MLP neurons of a small language model. Each row is named by its layer, matrix (up: input weights; down: output weights) and neuron, and shows model dimensions 32-159. Each number is 200 + 30 x the weight over its row's rms, rounded and kept within 0 to 999.
After each neuron's rows, "fires after" lists the tokens most often just before its 100 highest values on Wikipedia text that the model never trained on. A number after a token or word is its count.

L6.up46,231,164,191,230,225,255,209,217,178,211,200,219,201,207,177,163,209,235,148,195,237,216,221,218,196,211,225,237,205,213,202,179,172,183,172,164,154,183,236,205,198,246,186,200,199,190,179,194,224,190,157,210,211,231,230,160,244,215,240,225,247,181,183,235,168,166,258,243,167,209,196,222,237,158,155,192,203,229,233,179,231,211,159,220,195,166,163,229,233,215,193,198,221,150,194,249,241,145,240,249,156,192,189,259,203,204,192,232,246,214,131,261,164,207,163,210,224,180,193,169,181,230,200,205,225,191,233,151
L6.down46,166,232,148,157,209,194,218,250,186,194,154,225,194,185,259,230,190,214,169,182,172,201,216,197,178,236,255,177,210,240,219,214,242,207,177,208,248,217,217,165,217,192,197,156,168,262,225,243,215,204,158,258,154,199,178,225,182,149,246,230,239,200,137,158,266,177,183,199,197,203,220,223,207,200,230,302,246,197,193,196,199,155,190,195,177,188,164,211,139,186,204,182,154,151,182,239,175,214,177,191,266,194,224,248,206,187,229,199,235,208,204,172,239,216,161,208,179,207,204,216,171,219,190,185,237,201,150,200
fires after: " |" 36, ";" 10, ":" 6, " in" 6, "," 5

L9.up504,232,202,131,237,218,216,214,185,178,202,174,170,194,241,210,175,182,141,212,171,174,222,236,217,217,156,229,236,239,206,219,176,115,206,213,221,200,229,193,199,156,241,229,193,163,177,224,214,210,198,176,259,164,175,195,208,206,243,177,220,199,203,204,257,210,219,167,195,193,201,232,205,188,240,210,242,210,176,229,188,214,224,174,206,203,185,221,229,205,215,172,211,195,188,144,187,192,152,154,232,273,198,153,223,206,177,191,168,141,228,159,252,166,197,222,187,212,163,255,226,231,160,148,213,189,207,242,167
L9.down504,200,232,209,167,218,212,232,191,225,221,225,195,163,203,168,198,213,244,196,233,204,180,182,182,199,220,194,246,206,240,187,205,217,218,184,212,199,204,215,206,155,152,207,178,201,177,250,206,227,283,194,191,267,203,126,201,178,221,196,201,210,252,216,223,180,215,213,248,236,251,152,185,239,185,247,138,166,188,133,223,214,194,163,148,157,215,209,180,234,185,192,198,143,181,217,193,214,188,162,162,228,181,269,218,190,220,209,136,212,144,232,152,232,170,188,205,240,228,170,208,196,191,198,149,253,216,184,229
fires after: " " 24, " (" 21, "." 6, "l" 4, " S" 4, "," 4

L12.up221,216,207,165,153,241,200,171,254,177,226,227,174,219,229,192,229,221,183,161,206,252,258,192,227,173,264,177,197,202,170,216,210,215,241,222,208,190,192,184,120,172,249,183,193,176,204,184,210,199,170,200,204,208,206,252,181,241,163,216,205,230,185,205,207,234,210,198,223,165,187,142,159,225,178,191,232,159,187,228,207,113,198,233,229,187,176,225,199,207,231,226,170,197,135,187,196,252,253,206,220,215,161,174,236,180,161,204,216,198,173,208,169,194,210,225,117,114,209,153,178,178,186,198,153,211,197,176,184
L12.down221,173,242,148,231,162,184,197,177,215,237,158,220,231,201,233,206,212,283,193,196,170,170,257,155,216,200,202,162,226,196,180,216,194,197,209,208,234,190,136,231,205,163,250,211,194,192,196,218,231,213,200,244,224,217,143,159,207,197,200,168,173,153,178,247,207,209,200,157,182,206,219,207,177,219,176,172,256,201,232,192,217,122,179,203,145,232,156,167,217,200,158,219,248,209,244,243,207,166,216,212,173,212,226,180,185,188,132,166,209,169,178,195,148,193,201,191,275,121,185,191,180,274,239,215,215,179,213,235
fires after: "," 22, " ev" 19, " so" 7, " de" 7

L4.up164,180,210,169,192,193,233,181,196,196,240,184,180,201,258,148,171,184,253,172,229,242,236,218,250,213,200,247,187,202,209,221,241,126,270,195,215,184,163,205,186,189,218,213,184,162,200,213,199,233,212,157,184,228,91,256,245,221,235,216,236,190,210,214,172,203,166,173,169,226,198,203,134,200,207,182,208,205,226,189,255,226,220,199,228,193,195,173,156,174,259,174,216,219,175,203,195,192,171,205,202,216,197,199,198,201,230,186,248,221,160,191,172,182,140,198,164,214,223,196,180,253,166,157,227,209,126,241,211
L4.down164,137,197,229,236,184,183,175,176,196,145,208,193,211,277,152,165,172,238,264,259,241,187,181,236,224,179,196,214,214,233,217,194,168,182,190,224,157,246,207,184,206,235,174,207,187,126,149,201,262,194,216,223,208,156,193,238,177,226,168,137,210,200,211,250,238,202,180,194,206,193,179,197,228,193,164,152,186,236,210,171,203,232,209,203,200,202,207,216,197,260,263,215,186,164,203,205,252,147,180,211,221,201,215,208,246,228,209,230,227,169,172,150,228,207,168,256,203,206,177,163,192,136,155,253,173,185,255,183
fires after: " " 65, " (" 7, "–" 4, "born" 4

L5.up431,192,243,215,166,213,210,232,194,154,196,139,131,232,216,237,201,177,190,189,155,210,208,244,242,202,254,220,206,221,253,199,259,169,193,213,205,192,246,193,205,138,242,160,204,174,232,224,238,157,148,175,187,154,207,232,197,165,161,185,248,243,213,219,193,227,155,182,201,225,170,204,154,258,211,197,134,248,173,190,199,241,250,223,256,222,248,149,209,224,197,175,173,192,216,175,174,189,224,186,178,259,190,172,245,233,231,226,172,179,227,157,200,225,217,180,183,223,184,156,216,250,192,236,249,151,172,212,187
L5.down431,131,185,197,196,192,237,230,195,190,207,184,165,202,191,187,234,155,188,220,195,203,198,176,191,191,180,197,186,216,179,187,201,199,201,182,217,234,218,187,155,171,208,203,166,206,210,212,199,188,170,177,170,234,183,174,259,193,210,207,225,163,196,171,167,199,193,151,230,207,211,225,182,212,221,172,165,200,227,272,236,202,231,179,187,256,242,167,169,160,233,240,221,215,201,116,197,141,206,223,203,149,193,182,147,249,203,181,216,213,271,228,233,215,232,158,211,188,283,175,186,133,200,186,115,223,242,178,223
fires after: " p" 31, " Con" 13, " P" 8, " m" 8, " sub" 5, " ob" 5

L9.up597,192,227,229,225,235,260,246,173,227,164,153,141,239,167,253,211,238,178,208,188,231,215,213,208,204,234,219,222,194,194,215,268,195,140,180,187,205,236,154,236,180,212,166,207,205,263,239,224,191,213,170,207,248,176,179,203,194,215,246,175,207,175,140,209,173,212,182,232,223,177,238,181,289,186,256,200,208,227,207,184,242,212,205,200,232,135,201,241,184,202,202,162,221,182,174,186,203,184,199,273,220,177,168,218,249,213,191,172,220,245,165,213,242,215,175,151,247,195,190,214,164,183,179,172,182,250,178,161
L9.down597,251,235,215,180,200,210,182,164,188,267,206,201,162,203,214,208,189,154,195,176,156,244,207,181,161,154,191,186,184,192,221,250,170,201,223,235,274,203,171,237,215,230,194,189,175,217,185,206,214,212,161,212,222,199,173,194,203,165,221,173,245,197,196,207,196,209,207,254,226,216,181,167,193,210,186,205,170,183,221,224,193,243,182,243,185,188,192,148,220,203,156,219,184,265,211,186,205,244,201,150,175,198,190,187,181,250,207,151,211,220,208,204,242,198,257,208,189,184,229,125,220,215,166,207,200,162,173,200
fires after: " " 58, " |" 22

L12.up281,206,214,160,189,231,179,208,252,206,175,206,174,267,243,196,178,242,244,219,156,245,191,226,219,183,247,249,198,202,165,174,185,236,247,190,197,219,171,201,171,153,240,148,183,168,200,270,245,229,215,187,193,151,164,173,167,184,174,275,188,180,226,225,203,225,185,151,168,217,172,190,180,163,163,203,196,199,180,205,241,206,125,252,212,159,227,188,226,220,223,182,222,218,199,239,240,190,204,141,167,233,197,249,231,195,186,197,280,196,196,245,177,217,233,204,184,180,216,160,199,215,167,166,203,208,152,248,189
L12.down281,198,202,228,204,141,217,241,183,197,222,204,201,164,214,188,202,181,171,185,239,175,230,234,198,201,208,140,140,222,213,222,234,185,183,192,153,197,212,230,190,182,154,214,187,265,202,173,274,194,189,166,230,188,227,143,221,220,185,156,197,205,237,265,153,143,192,204,265,171,161,145,192,198,219,240,235,234,230,184,179,185,229,142,181,220,168,198,194,176,205,204,188,158,174,149,210,194,159,196,200,173,219,227,180,193,248,185,181,208,187,175,181,177,212,168,213,200,184,243,256,214,213,255,191,189,172,181,209
fires after: " s" 13, "ch" 12, " ph" 8, " h" 8, " H" 5, " J" 4

L9.up69,223,186,183,204,257,306,197,168,180,194,180,216,201,180,208,184,205,175,178,214,199,195,203,207,196,249,217,214,221,189,191,257,122,205,181,192,175,225,217,182,201,167,226,205,218,215,170,218,221,134,182,283,225,173,183,152,191,225,218,252,179,190,182,226,212,184,186,235,140,214,195,167,192,235,201,182,226,145,200,224,265,221,208,237,209,141,185,183,172,251,187,164,220,173,206,203,233,193,232,241,187,219,152,234,172,189,187,234,283,238,197,238,224,168,158,209,193,228,234,181,144,220,171,203,170,208,223,192
L9.down69,169,246,219,111,222,200,178,198,199,218,257,171,232,169,223,180,160,214,168,167,201,251,209,171,207,196,215,139,186,211,192,218,185,195,182,151,175,237,144,190,210,250,250,144,196,211,225,205,215,233,202,155,197,180,125,202,219,185,216,154,229,230,214,215,195,221,249,196,262,258,194,187,225,227,225,241,205,213,196,228,142,206,194,246,173,226,224,188,234,188,217,239,154,238,170,200,165,205,143,176,167,184,246,202,213,203,248,130,159,173,229,211,179,198,222,282,208,170,205,149,188,224,172,178,206,229,189,196
fires after: " |" 33, " " 32, "," 10, " in" 5

L6.up382,221,180,161,243,248,256,210,190,204,220,188,178,189,216,197,222,213,191,241,189,228,223,268,203,216,205,200,173,228,225,182,251,111,184,213,223,190,229,220,219,190,168,216,189,206,217,190,257,204,185,184,251,201,249,187,196,231,194,199,165,198,198,206,187,202,235,162,184,153,118,201,173,208,218,230,176,235,215,248,230,241,182,220,224,186,217,167,208,201,201,181,214,230,211,221,229,247,160,166,237,183,212,166,193,183,188,169,209,228,281,160,194,218,207,205,185,178,187,233,260,161,171,200,162,151,132,228,224
L6.down382,197,213,192,184,178,188,245,235,176,225,190,247,242,172,217,184,188,210,184,178,169,240,186,185,197,238,166,159,162,171,186,204,237,203,258,173,236,194,197,215,187,243,211,156,181,182,167,187,188,195,212,225,239,217,190,177,207,229,188,186,163,239,241,171,218,213,198,130,190,214,192,183,193,222,242,207,251,179,165,194,153,178,259,178,152,184,212,232,232,204,205,176,204,198,245,165,176,161,150,142,177,206,185,195,164,219,224,188,164,240,228,215,174,209,201,269,178,238,199,176,196,210,175,126,208,167,151,214
fires after: " " 36, " |" 19, " (" 14, " s" 5, " C" 4

L9.up106,178,252,210,150,219,180,260,145,161,190,153,164,191,236,236,199,207,199,210,188,204,212,166,247,193,191,182,243,178,202,228,296,131,211,202,175,162,198,162,197,158,217,137,167,202,209,198,241,165,215,197,166,166,199,291,209,222,176,229,223,204,215,147,212,250,224,271,265,212,198,240,171,231,234,254,139,213,199,234,226,193,204,230,208,199,179,195,250,150,222,208,199,210,226,178,179,204,245,173,231,244,212,220,230,194,217,238,191,220,248,178,169,158,180,194,187,186,180,206,254,248,179,190,245,209,179,203,171
L9.down106,168,139,178,208,203,206,183,175,139,173,228,269,241,182,152,226,200,183,215,219,185,217,236,166,262,178,216,166,242,235,180,192,203,223,203,197,251,213,216,164,189,222,195,219,206,194,189,168,217,148,143,247,227,191,161,190,171,215,168,189,229,236,214,154,184,220,173,236,248,179,163,189,171,219,223,224,234,190,190,222,202,196,182,225,263,203,162,154,194,183,180,219,242,233,226,233,204,173,229,155,192,202,197,165,193,202,192,174,178,194,219,156,254,224,192,228,222,248,183,135,155,207,257,217,172,209,177,232
fires after: " p" 39, " an" 8, " pro" 6, " sub" 5, " con" 4, " " 4

L6.up512,223,204,245,196,180,241,236,198,156,175,259,167,211,169,193,264,226,204,247,148,228,185,221,250,223,153,208,206,211,140,211,155,183,138,181,198,174,179,168,187,209,201,190,210,182,213,284,232,245,182,172,201,215,139,239,215,198,222,213,201,215,226,181,259,160,189,173,186,197,154,221,200,235,223,216,114,173,176,229,221,205,218,199,231,195,209,178,248,213,144,260,225,223,209,187,200,192,178,168,227,187,172,256,233,217,191,175,242,208,239,214,198,188,216,221,175,226,133,189,198,218,164,207,219,175,166,190,213
L6.down512,222,213,198,221,179,169,241,176,264,155,245,206,201,217,168,172,205,174,201,205,184,196,194,230,215,195,199,224,136,273,218,278,205,242,208,197,144,182,168,216,200,182,236,171,185,180,180,219,205,222,213,206,228,245,141,213,215,189,173,177,192,184,224,203,199,177,180,207,189,178,168,198,152,216,217,248,235,226,181,222,185,194,159,193,214,133,155,143,189,225,204,188,212,144,186,170,184,222,256,178,136,184,195,185,209,151,220,219,275,197,229,185,202,241,191,226,159,278,178,229,194,149,175,157,175,197,225,197
fires after: " t" 11, " s" 11, " p" 10, " K" 9, " h" 8, " T" 7

L11.up407,161,182,190,198,217,203,224,210,222,221,194,190,222,214,189,245,213,181,175,193,197,175,207,266,211,238,209,188,208,206,186,197,143,186,194,171,212,171,205,196,222,183,194,174,174,256,272,220,192,139,174,201,254,192,216,201,228,178,202,144,233,217,185,233,250,203,216,172,179,177,182,204,237,226,186,205,183,149,259,186,182,216,249,253,164,118,173,211,177,184,238,160,147,182,221,227,231,224,195,233,204,187,239,190,216,170,178,219,184,203,223,195,178,227,158,145,201,228,212,219,220,167,200,142,173,174,207,204
L11.down407,203,236,155,183,172,200,252,234,164,200,176,193,236,212,203,171,196,183,139,171,174,258,218,212,228,241,268,125,211,187,205,189,242,225,248,211,207,217,176,211,163,212,153,207,176,160,223,186,191,178,184,213,205,177,226,168,205,230,235,190,167,212,216,199,176,139,183,186,232,207,229,142,197,164,195,191,246,186,268,180,211,258,167,211,209,232,191,201,219,224,222,231,212,247,182,210,196,207,212,185,204,260,233,197,217,194,182,221,242,198,223,159,192,215,213,195,205,209,164,181,214,212,200,171,182,236,239,240
fires after: "," 37, " th" 12, " ev" 7, " inst" 6, " ." 5, " sc" 4